Part of a small language model's weights.
Architecture: RMSNorm before each block, rotary positions, untied embeddings.
Training: a variant of Muon for these matrices, 508M tokens, 10921 steps.
MLP neurons of a small language model. Each row is named by its layer, matrix (gate and up: input weights) and neuron, and shows model dimensions 112-239. Each number is 500 + 50 x the weight over its row's rms, rounded and kept within 0 to 999. Numbers have three digits each. A neuron's up and down rows have the sign that makes its largest values positive.
Before each neuron's rows, "fires on" lists the tokens most often at its 100 highest values on Wikipedia text that the model never trained on. A number after a token or word is its count.

fires on: " |" 31, ";" 10, " up" 10, "ol" 4, "ac" 4
L5.gate750:442504499494558417514459527503392511465405584505512442509531568517449469607545533512483526520433461466527538603458515531537431459404506529560464562496499383459552525493445410543574485559525566523568432484469518512479495413541533544507510534508492538506487473557516483501449626500473443492428534438457445571518484511445505497519466504481491469512558484513479470541533461522448506495550
L5.up750:483479441563470529492503530492509455471509549483449547579485522462603589511532514501470447472502366490516571469476469386435482497402522461542469587479521468566549564478469394529508471547498550467531550511400448553475622541466507448537403539602495385536445525434525485500484467581502517420523433428465507502556486579493514515435574426513450431514408428518457532533538521493488590541487

fires on: " go" 13, " sp" 11, " went" 9, " Le" 9, " g" 9, " h" 5
L6.gate672:487449448443459498590470475421456503530559477577510515460497478450475494525580472441438469464467452482580458458512513511513605420553451529531465506562443547527461554564540535437494501447496542572420486448512538570501588519436480560474570485528500604537470497490480572539523522525536474586544485500538460558420489433472542471529454504599569452569504554466431520395414510458523479568521
L6.up672:439478532527496525437556472455553452416475569490436534464563462516544468399551427619585534488455473519530564502542444467463588471553503514523451603437465486563438512503496505548509532511515476588490477521410491502475591564471521449433521532483458477512522553425480583411505527491542498519553426454503481399440541458524468554534452450435435569493555448507386463447473445476460556388477

fires on: " and" 31, " to" 27, " or" 11, " well" 10
L5.gate556:495490542464552532561421478579514545495470612468560538524486488567427516520526529504465540595473511401480483517507365605423549463499488472487571484433429482529502522535495463553472476393475517512596505568527488576407507524484537514607503473503555475480508549611392366491617511524457467509530506489457521486435544488518462498482544536475479499382527558535420566476582547472496473464515
L5.up556:447454527353501480490521500427545513381581544548459413421463523516512490549452497497468514425436489494527498489471547542435500547548537562546561477563442500419505512605420489550537572425499521562563491545489478503487424563424589558444563503390530406470491502403448460449597505539516465464546548539609511536475518466558528497500515536396476485484523531538460488520519410609476455508534

fires on: " |" 42, "\n" 39, " 1" 4
L5.gate256:520557471509457472642462499459448622480422450545528569336471562447570553525468613429521446560511466540421477517463544465522545427575546420503489491545490471530563521517384379553411532508469469494434593579561518491471489449585471470473454488528412436474524551509432462530429486441521503543493464388430527450584526496477556422535415515536444386574422562539547464573405476444591542563500
L5.up256:515497538578484581472471493446452509542470517468496472527421520517497527478501479482527508456562481464591509504550500475421517569496587512419516575558470494427563581511563548585534588448448501461555563473595456597474452509547511552459468585499538544528416609499535427529521451514550493516466541487443554462505480459459523523462449526492539477486465492470470488579499576517411499467467

fires on: " |" 76, ")" 7
L5.gate542:583531480499504459540523504547358503565493369493574551478435489501485450523630500533425434540609547473394464342468495510531523511536458518491463508499520491455518575458554550615546482594476420484498498421513519453408442491521510556505443511523476507470475545434531497516477462509446519443499442431397445495457590553541536481509479437495451458495430477499476493574461409520427569562535
L5.up542:597538490501439422472477538472483516602523453594586474418439602547421460472576450500502470501515557400485429417479536527440563480540441492590463483566506439429594551477560545541388429577424484517490543504534486512494438437466517471464450476481458506458499541504553456522450443535490502433531469414465440399529540582429552459597433509433478544573527492550441554535548521491541509472443

fires on: " of" 20, " and" 12, "che" 7, " by" 7, " National" 5, "k" 4
L5.gate564:454514461521454467567531482507514622556326524559523454493492425645559539492480612501486410541479454510458435520465495547567511429476414576464455498463446520504548480416408473476603445444492460512536456568581478452516597577487529556594545500501479553531532498485460406556491495546481508531448469458544501502416569472466488412522397446546531543491415581392427445495510541561469537436497
L5.up564:536525507555432591499507509503402495602442597507519516516509505527492559547521522540469461528453565463528560496479470507439541403455524425594570509553504446517517478514411574541495472563489543391579404527500545466557448482436514526490547466374562536475457517501504419533503544523611463519456526479495527603508495556428483423530575459535481506552595471501471533500471535563469463454515

fires on: "V" 16, " V" 14, " Be" 7, " Bl" 6, " Bre" 6, " Ret" 4
L6.gate966:573565521464570527615495565573443525439466504460455444416487504507537555543516554453469532456598554449465546356539517493455481489455518523423461438460465486473545551431490543471408491455520492425507458497451490497536445424542469488552479549470518603567492555507488548542457514461482413517536464571485576509467472510593520601443501510478547543463573511550449497493452547523526565523519
L6.up966:556536462483590490596542667502467548439486494413476479565676478505439494533590410499480518487528441426535493502487573500513400540550522536452484575460407481479536513467478507407459434537498557495464534505407478466529585555515486635630500468461597481547504522558450442439575464446418516549477503550495540506488563524660523621453439516502433475619506502492489501502401512393485563458486

fires on: " |" 80, " 1;" 9, " 2;" 6
L5.gate347:435535459477507442630518488533460565519541567526507544514575469522485505465482531539447506416476368511499500535426435483510455439424499508471507476415410440532485445499422501469501485462453500467494402465582431447551460483423519548484533560478449445553619500530486446559553477472503440460417428494624508448451432532417484478530408551538482440471578529459429475522504476445531541521483
L5.up347:491506502574493484488505474518459494453462492427554436530501590458558522528564543547480435473499546561632451480512354527620547433475545464533529568565528520504513537541534457516429498551434538551539503550474635463492588428458476484444477532477519551454468612496494505467485529524540413587526409673446483538475449515570483523498492476513584453498401551527484485521499541547512545366529

fires on: " O" 47, " T" 24
L6.gate290:577465520454539458565483564518540462472500470447499451492455394446456382464576507393507519493568501477513571445453454488512459585511499607580476476368407510465481539456435449500473480572457549529521451412511550503476533419562503372515431514464460473490439494403481545424514546457534548462536463490468541417542546457514577564496455476448447546548529453504552531500530516461450546513439
L6.up290:516524460532514490533498569428525494470512548453486436532500467475547519442474530500441473502466494386481552507491525456465571429495528530402356549611516476579486475361521478495481501532508562524560517473521463496467441435385443540451487557467436448509476466490557392537427484462563463577577379503553494527512588560468486517469592424405471469493523543471451519466358511502468482402532

fires on: " |" 55, " W" 11, " L" 9, "'" 8, " +" 7, "|" 4
L6.gate404:541590529483419598467514387495495465441424450430417451539504523565520498548521492482366550453495467496460457464542515517485450476559524494437517564474526497606430525444469518524507521439447415556492533445646519542574494511536497563466448594472518493498514451491483493510572472536545594500498405539425541537427451520585519592529429405451512519555464547502490475528506400562482437568559
L6.up404:487530512469583535480502523624557430544548476458489468506467547553541631512477518468471614507438421542543455402559463504492497503602492477630488430559512523493472524495482517449580458567507494514522463432514596525471438444494497516467496510447574468476424411517579471419438571488469513516404459509455428513445495568466486513521470432437447420589463451411486644514526517562529553549534

fires on: " V" 50, " v" 17, "v" 11, " qu" 8, " Qu" 7
L5.gate680:482507558528558544542485520445512501497517503550484509444562432478429501531511574493395546498520425482412475512552504528466465478541500458546516491545524421509577496485566491532491420465517476501553497627482506468455529471497499506542493459529501536535553550508444445584519466505548449473579417376506397541486517526529450537479531358505518422490466386516528445494541528511513480524493
L5.up680:536502459502438446412600506572456588512449531555518459495456517470571568590531563507443576490494532562468587462411534563462421434473480534477531405426499567482540527541550511490524516530569466590582496476511418437422468430457463550579451524500492593553571422485521507512471491464432537582489563562507430527476494473571488544434572480500544518575540521456508528541512440471458455552512

fires on: " R" 24, " J" 9, " acc" 6, "ons" 4, " Y" 4, " Gl" 4
L5.gate274:524500465511530519528506586490512562583397391505561530561644449516497545506475387476465544493572490437473503570495575523493557416445563463626515538526536659535392425486529545537501397468448482501491498436492455507439478481519524535485515501493461417466531508521518486535583508503439430535559492524507455493484497460480535537523431525532461369523485510571497471465497440410532509504566
L5.up274:497539518478560482511575577489529522509487443378546451499523488477465478527476503489467507372476512486562448403529468456549483501414531397490513531580445552410580506480578539588518469554520549456454434528470541466502454521546564510477564400551485429511477490551525476588507507594439521466486421481451484532557463570549490474447398481462498452562588483527554498468483488436446508474537

fires on: " w" 16, " b" 15, "est" 8, " Best" 6, "-w" 4, "b" 4
L6.gate986:522505538470496586525469547561443491610533499511481487429535545506526500501568391505543578545523513476493516571507496515592633514495476567468555506491551607469449527507422541510471556497480449486525490495548538443438465532630433534455548449544480459592506478463483556496426597556465495470537530466482442524504493447454505464476556481487527542633462515492515563463529604499459538461592
L6.up986:488491530521517592455570438463520460491527593464482567513553524449525554517431556465568567592549506470431442449502579522544517458504419431428505465585441408549562487569462413546546487595524534476553547464473528544442488486428465520518520505504539544530540523519536531403591508475496489505410467511514429492475487481479545381517472498536500534548469532474562562499536559552488467534484

fires on: " |" 57, "," 6, "ing," 5, ":" 5, "ed," 4
L5.gate103:524548481537475501492470513457450553520530496561613351477484507521583554508463545518529530507422544409587451510503557488566622492593516426517453606539495502446473508505557475534500560548538485444469544473476537487470505462527491542437507477588466529482493500483539464536527523387488481557546551498529655511528577528490432506462506462538568434490472446494590462603500527551492542422429
L5.up103:510475505513562359523637462522545521538443511553562408587567539548530543608594469425561513478384476457485509521482494527564443595546528472540541581487488496483561447433509520492534580420449484524461546474556548476463448427470482504438460561504501396473454593429525501568499522446568581497428514462491552450537474520484470543449557501461568550534507528461459498473487621501476537510482

fires on: " b" 43, "b" 9, " |" 7, " \"B" 7, " st" 4
L6.gate478:455517468502549477540424423535464609507476539515501466480493535501484495461509577560496542505489468613379499528495557615515459526542512548483552514515520581424613440501415470483486417501469393481486543529498547506546588568466488508501561623542436517507513598545603474498508526417469522586496588504481492492481544482394468512566435550513548498536505450427517505446467487546446533506521
L6.up478:562486452493549494479480520471557631472526472487443474412547448530432465502596562531492495517558570437470395399443539565516629524549492474588559456495498573538506466539419461498467447608489521472456498560566485436543428442459495546503542510563558565544532570414520487419535468516558490500559440528478404559474516554527445462486445450501511483549461599428591515460480499499520488634430

fires on: " |" 63, " in" 12, "|" 12
L6.gate120:573544487467448533514591538503520596550441554394463538455510474523464505458516483433514579348542508498560558539566498428456563406500578570492502553540494517518511474515485426526499494391446572481476525450527540533477491511536399509554472526388514499525519514420464554542469521585527474489523528536576397441546461422500435557370594639456490461523462479506410632521586526520431474573471
L6.up120:493463498484531569541520447548539528519475574523492497598529553491526510490601510448505501464522432468558451444433568538427414488542477497544453472560521556548535483449482436475481503478414552537584494465500495448509494475511587586550509452459414456465492439470461550443513444562582556491510433493520418496480529487535465606515562578485503526574414495481493605539538507495472515493452

fires on: "\n" 100
L6.gate669:510521492513454532501530481526507551517433477608513573485446463533498483378550458472581523514450483534543448533495480471465484544338473437466520486468475480538500454546490599497554461548476573435461527498486530493465390536514516609463417580468472509469470465442528521495520422481432491528457533449571558546424495519497513542373575525526527551480417512565468489394423532564419531602407
L6.up669:492415463460444600506560494527483459434539583560539516490543497508481577408532504544512492509457569497550389603500402510517526572495618455541514489482479499480557578505556482387551572530448594631521493613495552511450437534483466523439475545502512418527573531570504538536431487554529425587473544465495480420552541491572498504447494487482462530474501549522488446469485459521563514467530

fires on: " Sc" 22, " sc" 15, "sc" 13, " sp" 5
L6.gate494:553468541409521582510481421501479474483471531474512452474612546487481545505499566464377497411456412516556509496479470488475521448503532525408604478544465500474549439482420517475493482506507505590482506423491557437486467487490519426588618552468491488475412496492447585533513488383487543500534506511449398510372375528498593591486430516577505504507491514468441548476429514500480481462562
L6.up494:451520579444446469473501446537476472492552498446504471436544516512476457463618489461588522406521515555549453466560433519511466474429492366484430539539450544535503513420547477483479513478322375463482514503493526518467495540450490520569494370473540444420490563478500463551431522457624529522543467451512497518497573471365533525525477484456491516426504534483489525454543504483540487468484

fires on: " Ar" 33, " ar" 12, "r" 6, " Sc" 5, " sc" 4, "Ar" 4
L6.gate269:458572550509486595511456436518468511493538479491521513458523573565481467432482518485478484521487541543466450545541477478507628532506528535546503480504503522505505584403527497573490589435537346482478511403499481450504430452489469451503523518573496472506460528451434474519464606546482485495604434412460570477501482497469433566542509497505391523465503612480515517517475565447530518469436
L6.up269:510516522483436500456496461515490510501512472521527507444492471462516493406549475450514493505475544400479464552515508498479427523452408460390487481554550467517529590525464427574472444455452527547494457578561496483515488423496427486427400444606431487464521528570441507581537403374534549556477526541485459529477538616377586543550426606459527518510517476492492545555495508475504430496483

fires on: " T" 100
L6.gate298:470502477508522433440540480516587496408554530548508417497395458528566355456516494469462483403524451478518471532461578537379586445542448459501436480616440486413481557549489441562496493480412524543541479430495537540507512464525492458518608542459477467580443510397499460455515463512561480524435439543545538528467535499526588542475530541433521428497469446498572551440518401471503536586545
L6.up298:530490466443499467511455480486537487447536506509506496542455510467476414514535516454519465480560459493540491412496484416386593562432519479490439552518481521530418513601517565535479507457585543541588528462473472554446595498535486450538426511567521505498408489486510498564524573502556386503504423487507488562440550521563582446498469485455517435532489555494527556535459465471419597562481

fires on: " B" 80, " M" 10
L6.gate547:534438508465437459502464511528500504642555498484527405575494489489505457495509522548531467449533563506527487486503588573523476517487440443482470489545559510479476579611388540484467514504498451516491478549560485513587517544500480523479571457501555393452522549427520503428374552601454497473422452448538491457552540450448422520444442491557441459531505549424473506495553519431487531480534
L6.up547:543409477509458472568496515522578441528564529443482523500587474482607450523553453469492474522547500499541633498499454454486510400481499440450451441508500472424443622539521430570588500597497477436513434541461451552558498425449519507461555405440496526494500570530539584480451521447439486527529525514540506515524560384574447536441494388389584478503457500460562553518576473520448491528548

fires on: " in" 26, " on" 13, "," 8, " of" 6, " New" 5
L5.gate357:475585457487536410541485464527453545548549512531520449482393435491502493488496503540535521616485591475486483570501505495531554508501494520563454414555564550447541610555482475518500500569479563576485491539496479429542593545558480536475540591505487448432471522546491512406476509452479478519532630512572504508491523462584557493512559494558448534468478458548507511520445574527418554498468
L5.up357:513542508489374500548453493536575533524509513536568515573445513467474422494454545486584509532474482435474555540431498515377478525479451548537419454509508565523564434455484539500549482527535596555503583520482472446569577576596553539494490486546497436476383362502472449562462473508560553537504495524558341494549448479449464528548529522529453476471491503436473549527468505510508508514453

fires on: " J" 32, "j" 7, " Y" 7, "x" 6, " Beij" 5
L6.gate687:436483450531543459575495459509462594446475510455610517473520470452574594537490564424459451429500504581524480468459502497470544528431508518516521381523591531492440507545426541572540390441432489509492464561465499427538460531461545466503478514661579518408487424512522438331544480525575448569492481600513493551418485506542428520471390493490506455558526469579487475552575432478536519485539
L6.up687:506485428548396529471478519418464487476443581455542444390548582528449428524579492499544464487509533516559480443547501462575487543503455485529528499556501513468511469550515527489505426485568443487491488528489456571478460545498567511583574437529463485484518563436479408431460531511503453475449577503513495514486548524504490553500550488493535491641457510628537587463540498572642426476528

fires on: " m" 49, " M" 8, " des" 5
L6.gate616:613519596515554478473533527503418472564608420543476464503415559430452442467609472508472502435485519440532584426526504536489527498500491448446482511554490486536475477448464447528526511528560580438511449570536438489527560507403476499603505529527551449463511501490588495500554460420476518497392565385489480473516502396540597597472434524493519455519529516460510504487575439509454420436507
L6.up616:558512616482463480540457544526538518424489462466502556586424459491475441496534507551432538512457397436498502567538405478539488529492469529456447554508462586571450576420500421444477488475501525504506366467497486497559426570424453491420545435524510497482481578554515561482559493544546463518468523491531493448441546508530464536525515463497584579549443573430517549540555565491445419464523

fires on: " |" 68, " as" 12, " played" 4, "iced" 4
L6.gate365:532453535532508555457484474481596509493459486428504516554463442520480485560492416457437481561560486493450431578539449459559544511481551476524520451538623466463544469428449502521477475524424525441576473542493471482542547477501506486525522508421508451490471477462504563490542452416495427555564429387454443414509437443459583455514540495518554466537583447442476502576463502536452561458468
L6.up365:467529550510568449482458520528478468483528622473585564616583486561443500497571438515456513521516473517559511426394572531463481480535456529523445542485561627612462520477480471556499513513414488483498448502361482410605432476466540519465441557422529553512453483435438457529468491507498480465451478528545422422480598484430497505418515436420456478516406609584479471469509497513490468527502

fires on: " c" 28, " d" 20, " C" 9, " St" 5
L6.gate641:506519463472579490524554449467549516512516502592510517451518582411502513523597492476416533436428529477451572526483535505413521553569372365444525569505615539448482450516457489531569431502423589452471551513521486496435419516467471479547430462484515565600560465470448519549505509489560526483501533445457515468414514470516507536488372515531478550457543536532602467485463445525458451564486
L6.up641:518526505445523470514393508486468511470541502540554378449542469520392496538595527398426602488513474524500516396483546518493458498391492500440412507520461492463575363420523506593544484497537454421495494467446510532553542585572525488458525484350468555549406491540459573493534561498465451545602511501433582558413533495487456526433510484475526517426460577493466571542481570594408446414556

fires on: " and" 49, " or" 19, " in" 7, "ed," 4, "," 4
L5.gate521:556538497470563460560509503566415461568529547493501449469425489512485517535557490522516554523460568491403467480493426487591514538462421454432480533479499545603516518494525494436480515393497440628445520480413493478495487513547485535464470466510479491517480487530424514556578501436488494434390519517454486405463569521546495471452525504492494505567449411529402602478419458433444544579515
L5.up521:533527517537587479530523554586566434415571516516528513513475484512457554584461490421500515561580538510505559474524537573542439464562465516405583504533441344452507539555536572523463419521557510612493436483468556522432441476496520531417496376438484453537568390494458433405499443466414528525506520493565496448549538404578582552498481529535499506632556514521585534507434520480478473454460

fires on: " C" 98
L6.gate712:571579485478431531491520457462483534528519505524469469488565548472468525572522516488563452486522557514526508540537537488390430538545511461418503547495503485460523456471623547570459394564482621471476568485509513410409390445499482532474445494468513451523537436448502491526398450446463609541495541449494541533617481557510519443486472542553498332440480478480611506484445529490445474498435
L6.up712:590567441507468428465443600463576405423456525412512489576470559550507573519498464494519541440495602399502444535540453522491461446528454469426408484406511473517432410467653490551529465547479510419406521487492455421526547518494503544479523505414469472451528410440480536469376428434443563474475494440479551480442516465516467464519492527513495382499507437513521444516531471456549530446607

fires on: " f" 41, "-f" 7, " to" 7, " on" 4, " would" 4
L6.gate722:431470543468528604488580544518438464481528491554563496553553531485452432528468490521376489476417492429496524449445419476534538514460489482537424466454468469428517431522502412567532582502512567553512495474441541506504514607521432451500526436481443442482499547552510462401501601518516570533412639503407518501498509500551575501533573574561491534517514566475493537480494525618411492497471
L6.up722:445464558551534472433606506465499408507574483608597479556542453487475450467410470504370434495495538470504527530548460512456497549450478475517435502524450525518474420438478440522436498559454502486529528484488486535436550486439468421429486533464509525521492497499457429473474529460499513556420561498454566480510476538586510495566484506494556516458468566516522481458565438642523461552442

fires on: " b" 38, "b" 11, " end" 10, " died" 6, " B" 5, " death" 4
L6.gate749:451480474440460480556452449461488572534526488496505483429415561493470500403595474505413434475566492508570453535506547448472548507537459442494461439492481528448412437562465505504484478549402460501537380513483527604484515630432505537448464521447441419505468564473556484500510610479499585552519533490475564411485466549524487484508501506457551572530496490501478475550488533538623400552559
L6.up749:541506505524469590570559551470507547555556575476509569515549542559593498440554519522438502537519435447514476448567543510511508556582422437527477451542599538472424432536526435494464495553376468529568440526527554602449477493495545485537561536469418481453544451457569439469488579504529542520532549457423579449385459503473462427522471467392435517547574566490448503564472488458537528498531

fires on: " and" 75, " &" 7, " Cl" 6
L6.gate212:505434505449468459540539569537594546460538556574485472482542424580474519522482545486471467454460386456520512547527516525511481485566494557466542466473442516533488620517549535551522507507543511515568570522429525529436421535523509526503628474460514460532559461541470532439528529491470540502605512483514524440344519487533358500510391518505492467460487496558466517514480409587469511563558
L6.up212:494513485516476441509484463399517491588657455465486536518528527474539505413499482564429472590574559520465550409498487582438507522473577472533487530510520541512480499511515377447430527442536557502497477600502544467468508505582561434457521480515531480550474477445544531549483545548498504593434442480530439444480471426488469571482437606557510501526496461473519530603576476460450391603553

fires on: " b" 61, " sc" 6, " B" 4
L6.gate517:556623516537513512528453479565414566514511516491553440488519503459438478539517545418483535439487515524515462499551526535564569551472468534619445534475491568471592505545522499504546568462470485504487438453478510477443489561548476470502581546568487489499564644514494518486415530454367590540540473450462549432487489414564570535519482512492522490569476507477528522543429548558511466499574
L6.up517:478442456487451489458527509490438475502475522552486502444577578375449452506511476493513516527577455527571492472526496434521404544474462553493505561549531564415490526488561456489559447394430426517556562438504539484480468535526471459478519399535373453454592520474490430519566551513561539504464483466483456475434492431592491473515542458528547476467463517495495557496594385511557482514569

fires on: " is" 37, " was" 15, " went" 7, " it" 4, " well" 4, " |" 4
L5.gate296:494480498506456406487516569506432419583532451433496558486532544400488512425507497505515577426486493493542453534504488526504614511424481437483427437527488529483504485463381528522546501499538435603582520483516470493559496451496525634450408499470515482557448421392523529513551495461427498566475508461523552600556538571514423484482558420517515484509534409445560562510512481468453503535517
L5.up296:479577569555609480416508468495463496547440494482484446603433474557559507580548518502484470607512564554517577406484470507567538383559512432516475471484468514556507502524566534596485526569607508595439533566510472539411534584426532548379495537480433525597529505527533529426506514554501536488469494507559504458516438441535504552545390512555608443490488499520496417553490459454469508528487

fires on: ";" 57, ");" 10, " |" 7, " ;" 6
L5.gate396:525519463592485480531527499485468612441439547486575458478461566493477551525453524578521453501528520440528381575493544489588541472527531596459577495547530456477507480525496544533537573491480506476502469551560473543485568486535517493521595501559460563508473492498472540465447508452510547546597535480469630549515510415468533441506419406401518592467419580491541459534480487528577533509511
L5.up396:502515449510554553494427442422473520455488461436480509510486507449595517476501510470550526526555520435610508446406527417424426539535534477489497469429532574543521569508581501470560566505510420532466436478504550575487506440533445572496436514550525491532402550426480507428516474558454522611550564406440539586464553545468607444496448513424525559457523575559510530600536527545496439556463

fires on: " g" 50, " G" 42
L5.gate100:427374474523577468608480523458528636540427460543532492516473371462482482589541586537480512580550520380543491538524531406484495509510516553505475510590507459511541495469503535592482479430562510453527497430483474494564507561506491469411474442562479404542441526503416613478591545393511432501484582408488506571560462503481506461480484545506483487478485478427422483464524526480453544564483
L5.up100:438488481504601487564531482604419553550510529399566578543491450474543538444574505483483533539513395513553421480441467426543395467556436513508533574552467505489542478439519510426439589489602523540513471444587453556449541520448554545493538480545427549567534633504455539452555550462580481489466497503522461491485452542522479538463534540498478590472516469443413541452464476396459512542465

fires on: " m" 63, " p" 4, " g" 4
L6.gate61:457536565569401500490510586519498541477504448504498446385461507476392349470470453596453484487564528443527405465542526478540442503473579523485597495528509414581505463467545565517500469507492607469527516522569420549449467527429466524559482492461487470547486481478541590472485438539492485466442438475474437441555538364512510650467596544524606481503623508493459503503516569477407515617441
L6.up61:489524413434580466505536582388490506499486435455480566479522503510478456453559463498503533510479437457527477524512562513520492442448509506511465550525511617464519461583544528450495405490485525540545448532576528464514502537440512493510523520524567501442514433495505522495551465479571521529390514460469555541436563496453469560512528477429547510459463515532482486552459538492430483465566

fires on: " and" 51, " as" 17, " also" 7, " or" 4
L5.gate683:515456571509594540469484484599547521513562488586500436494464513592444487479398523592558427557487425429418487518521493546499543557419527579527481462541476507590532536513460425423428521443433548600555488496457425553419442448502567556555503540493582526595485575614467468438484500511485452415470477557456513490424560514489446490507488523580468537484522457525544531562468498502549494510588
L5.up683:461471552540532540492600432536539543473425513572539425547548625501544551482535519481493477444564498487590532452480493544465502438618572422507530586446509492560480474535470535432480461520595450427507535450537445454518433422608471541539578416459472364506389498490459564473492512484562562469381467549492581479424549448477514491529408429591508581512478454510608466520397456525489489532462

fires on: " |" 95
L6.gate797:442564470537451443501565396445485577409458557423474469542506592517461564494554524546445490467516518525496483439470506557510571506459511593611518563475524465476593522483473523477466468561433490484474516468556503503449459567441494479479402509477533530470425578516409534463403430551573517567529552431507526494559502544508563389521435477545559495492586496508516558404455432574522600564552
L6.up797:574501420516552461420598543443549457455418519574526549475440635467471577401521431461569455488489496431532383478505536520486470493579533533479502465529493523509497522491506509467499568485544458491447524525496561559491469467498530539425429483487539622509477573521571480496461508529632594520504543456486574454495463573445470396526473527570490450518518464560525432533517517437461470528532

fires on: " $" 33, " in" 11, "$" 8
L6.gate347:496450550550431467460439488475471476530399467482443543492501500514431532540512552444471505429478466503578511570441540529540545394524577435528504568501606534413577483522584474414472430448441389453504454457619492422521530541519416522541459586479566547450442530553414489473600422526496538443431487503468479569460509478439471470504484529591544487531536468551658565409557473513423546552514
L6.up347:503466529466487490527449479543524509512553466526425533513489606524546478504494517483505474536510450482442438489502508567442550432528457476476530515554548535491591497615521595467361475512498491568492571412548434494596586511469427611476442457591488466491466462479512467445504456488547438533485592509486443418459545489511504591663549501615467554555456484573470481481515479551569555462477

fires on: "\n" 72, ":" 7, " “" 5, " \"" 5
L5.gate541:504600470495513430499500555499469547410520494511533425456501311612479523564513512475539492542524518480446470491502650467551434499498457445494429489472498433511463548521452449520568482456555419482517545478499452462565471425482498462449543472539452558438541599545522558557494507349509470515429588570520560435465534556539467524495546601522547483582470485539536485502412419575450506508496
L5.up541:479568462509484458430509554454416467468524521463509485480439495559474502476571592466471489462525530421531481651448452432505509540537562465488555538576545481450547606526443516495517538562424606547488450578541530525484422548493490469424481592507519533601493560576531526494506491483562462559416484464431588547547518474548553503518466460425543546510434414456511388485444490447584505594440

fires on: " of" 38, " W" 12, " from" 6, " w" 6, " by" 4
L5.gate969:550483407473475424581504492518508528436476494468534406348539496536442445511493507482468470486528556477359445459439546577564546446513380492551472551447441556489522483578454548464458542502517489623535461544600537516403461563518496559515532493498437515571372542526419495537474525505459444498493531505506556493421539477472509474439466444454433513508560507522482436511507533479568537472481
L5.up969:452487550514562440491386572524495516563502521534495387481540479545539403502533474521504508443507446471484538509426484488432517563469491513551416436428573580504475542443433504447528556485497529506530510476533496541480405475637490486512554484385460546531449565456439463526602498540475475484388577530520497443520472592447550511455508510523498479465560431578490621550479548509511532548431

fires on: " |" 54, " 0" 6, " 0;" 4
L5.gate426:566719463484412448558522515461501496533574530569575513473521443395472587553473475482530471531413484508506458455477559507450520465653425429489530471571446439471532500508512504535519495476541567558526536576460468476477545538519462456545470538474540487489553480517579531461467496509553458499529554485447592557495482545475399477589573425498494447583409542588554490522521494520511470428614
L5.up426:543416608480533541531557481440527524535456488488533583606563519448524455441414415445518523463481500519508444487516479549549500549561506467448498537509506426467463555498539456450511584466527524530494515559404529447549549483557626536513371521489495508383481498426405504565519438513458512489416474452421484521588452396542449573481487506594526602447552442493482571496456535521454637462513

fires on: " K" 33, " C" 11, " v" 6, " s" 5, " Un" 4, " H" 4
L6.gate1008:486502586449464511433598494519528464554546527571490513468495623456535507480554488463457564444461439551503515549536497494438524404521481515451525471563543507423427491516518537521561454414585551438511566500466535447417488535564526680574515459508483426581488530446445423501520481468387455524568489398490454418488561560480484532487462544387487508518541381484526492532507515527548549443416
L6.up1008:556409578468412542487597485516470567504490406502461518502518482540532616511546520505512452538450608497499429490504490443482500460464481523541500449514575496483402481525497545553471470547475543471591515439518538455436463413517527506475503483440523549477538461517506482447510485373471422522365493503504496556392562555517473537424544466587511517516534516600552495610428499490474529466366

fires on: " and" 71, "," 11, "s," 8
L5.gate245:584546504515476537584504481543532623517494496532458482546453434501484521581551439424415503540526455488523531663502575619536487442452535547515512449434447525522461467470560514560491464440460439524516470544541601494465511552541465512577485578508468435456398535517362461402504442593492569374554514453517543473346577502464447490505472511494491508583562544571397551544412586489486516532568
L5.up245:476575494576480461483454492405428503492577562479538544594554498538475513522409503491499503450531433408463515529442507426520522622506477440499521465466483469471504455537567501494438517484454536535560518440453493481564529528509461512385478453510406486504579511545455547394477515515454487503503523439529544501501557421510485521577544498527503573530545358541489437441489426502469495482528

fires on: " V" 41, " Ch" 29, " re" 14, " v" 13
L6.gate904:481413532445467573456509446418530540545549584539534422527524552481595492519505558523456634471441543624503577485499469422440478494440534440443411560513538440479559486451534455568517521461524454497533467537523509420470433539496495587505581534506412489513548437505427523521509503489486477584580557531597423468558445566640520520531620522464565474506491502470447551511521513590408408559431
L6.up904:510488546473542540400416453487582544479527424485541521577526436485495522532486422486371545551490549533480489515484539524448553518502482428552469545457505474414537526476534586580506525452499493526557462542464478600404501454481437539545510418577551577580499436571460495443498478406446509514493573522545478488525424500508522546497492500453536517445522481473380480512449453512466464551500